Weights of a small transformer language model.
Size: 14 layers, width 704, 11 heads of 64, MLP 2816 GELU, vocabulary 16384, 106M parameters.
Architecture: rotary positions, biases, untied embeddings, normalized queries and keys, attention and MLP in parallel.
Training: a variant of Adam for these matrices, 1144M tokens, 8729 steps.
MLP neurons of a small language model. Each row is named by its layer, matrix (up: input weights) and neuron, and shows model dimensions 176-271. Each number is 500 + 25 x the weight over its row's rms, rounded and kept within 0 to 999. Numbers have three digits each.
After each neuron's rows, "fires in" lists the words (lower case) most often at its 100 highest values on Wikipedia text that the model never trained on; "fires on" lists the tokens most often at its 100 highest values on Wikipedia text that the model never trained on.

L8.up105:471477519484492492506462481485493464524487482498479533481528502462506513480503552455524525505499534495494471508525513455547500471500501476516481501492453483491514499494540468469492471521505502484532472488511506480498506518510491546471501503475515502502534469459512493492525510494499518489
fires in: "by", "the", "at", "of", "during", "after"
fires on: "the ", "by ", "at ", "of ", "during ", "for "

L8.up1537:504487485499512525491477468540550494540518524494475504490511524529517500507523475476484481535530489537529486543513524524489522557485529490496480548523466532475512513514450496472525461455544504496494493523558480514478480479481471465535530475509492510469498522520481551532557498541500468494
fires in: "the", "germany", "february", "as", "november", "april"
fires on: "the ", "February ", "Germany ", "as ", "November ", "April "

L8.up2008:511497498542493512514475486451461500519452503495477487483500516489455512477474483506538544458525471530540548527531498510488458497515480527517514572502519565472500477490499517516558480539491499527467539541527503495451517507539569500488466487515499492494467518524482510497510508480501499503
fires in: "of", "for", "to", "the"
fires on: "of ", "for ", "to ", "the "

L8.up1023:473520465492478487494476526467492501510503482488487519517561538514503512521459511498511475531471478491518495484506482534504513490477517490510468513545472458448497476559492508496516492468484525506528519546501521492495513513509506541509527481510512502489507515495495510477461443456490504482
fires in: "to", "which", "0", "of", "can", "have"
fires on: "to ", "which ", "0", "of ", "can ", "have "

L8.up506:524493514442480538500513539469545521514491543506493466522479521488540509505519457501497467493539468516468525493479477509476510488506457525520475498501487491466500470491501467476478484507459487481491508449521495513501535507498478497493509538561442505501472510499495494514507535505469547485
fires in: "to", "set", "was", "25"
fires on: "to ", "Set ", "was ", "25"

L8.up2413:504475490496544495505462495478510497488508432531521533529525540519480529469464501504509493510501485475496534496472479487552510473509467531522492479518493569491521508525526529528477469522513475478486482526526524513549550530513499500486486508500505479508503519505516462507494522510477516527
fires in: "the", "coloring"
fires on: "the ", "color"

L8.up438:491524462476509486485506500513503479525488540490507498536501521509415456478500475506508486486501537479543513496480460492546478476506495494458511483567492473526498515468467497490513521460537483516564509500485524530509460503457496498512522516535492488520502473462506481489518442499483443505
fires in: "as", "became", "the", "becoming", "create"
fires on: "as ", "became ", "the ", "becoming ", "create "

L8.up1146:464538507517498492437538466458525487492525487508525508487494523500481515477541479493559512468530494527492532495501516533487486483505520507469517501529451511538530483473517496483519507452447501528514531522501541486527483503548488532530501509496443480508496481539516479492496529549485526514
fires in: "and"
fires on: "and "

L8.up2714:541512524473517476460524543491522522498501514454494504535534516517458495496504472507446520531491484505513490496453476520499535516527481542498467497491503528531545493499502452525511489483489489492514504486487496471470498474446495468442450475490483487495493528504471519499507469504514540477
fires in: "of", "many", "among", "some", "other"
fires on: "of ", "many ", "among ", "other ", "some ", "several "

L8.up1452:469483512517502481480499480535515474508506454476505524503511553526472506513533527480466509497495469508521460510495501538495539509502488516495482523522491494485513497550541474487500491466491503510442510539456478523530514507520493474494493540524535472429518508498481546494533486486491516456
fires in: "in", "of", "from", "was", "for", "örgryte"
fires on: "in ", "of ", "from ", "y", "was ", "for "

L8.up676:514469498484463495461554549498514529508491527516470463514515490499496503508493482509469539512476468521489500462509458526528497497499525465505490504473502501468476483527532498507507482471498515468473512513505512499469465528513529557479486516488494483492494511511504472441530506506472500474
fires in: "to", "may"
fires on: "to ", "may "

L8.up1714:488500534453490440478514507438468481496500489504545488515561539538478465539523471474459469518508503524504483477499468461540490495485493512492465507528497474503504472523484505476496494476454476450519486496524489502526482483523507537483520527517501495503498490471532544500476468540496535470
fires in: "was", "a", "are", "s", "for"
fires on: "was ", "a ", "are ", "s ", "for "

L8.up807:492439474536526534500545516481520499487507510493485549508504479476449500467518538496477499488516482531533502462508493487511518519499523492565545517531465504485537460446498470481472509453513530478488476519489503511506447500510496496509481434521456476497499492453502521434510505522488475462
fires in: "of", "at"
fires on: "of ", "r", "at "

L8.up2601:499490497459497499502501499499510501546521492524517497494515478515471503520509509483515485525499559493498499475512496501549531498509511482522476492524488517526505493506518506480453489497484496476534477489481485516497500512469532510474505480495515506460524478544543514513468540498532494488
fires in: "the"
fires on: "The ", "the "

L8.up1503:538473493494477503477511496518525496512520510528529518433462508461499507533498504458492485482472489497550514451461500481504519507529517517541465574531471536471501515504491499520526497506534486480511509473497509481533496483475496441531500530512453485524499486494526496533517479538472495524
fires in: "an", "is", "the", "described"
fires on: "an ", "is ", "An ", "the ", "described "

L8.up303:507529515545469486486486493468530480476494458492524520533511523478493516500505540535534502525512465527500528532462472490537501478504522532570475555492521478516494497508509499462505474500490519508479534483503499502489478512503504471518539507515523515491468563545512516511504541511487528550
fires in: "an", "other", "and", "this"
fires on: "an ", "other ", "and ", "this "

L8.up1897:502518528543534494454474487468482478500485488502477516507488515508487519506550515508516493511516512508519479513501517508517480487508523492513524544490454503517511449499515502473510446489548503456483526510509474499494483493466501497481525518525501494489541511522492501511519548515502492485
fires in: "at", "from", "of"
fires on: "at ", "from ", "of "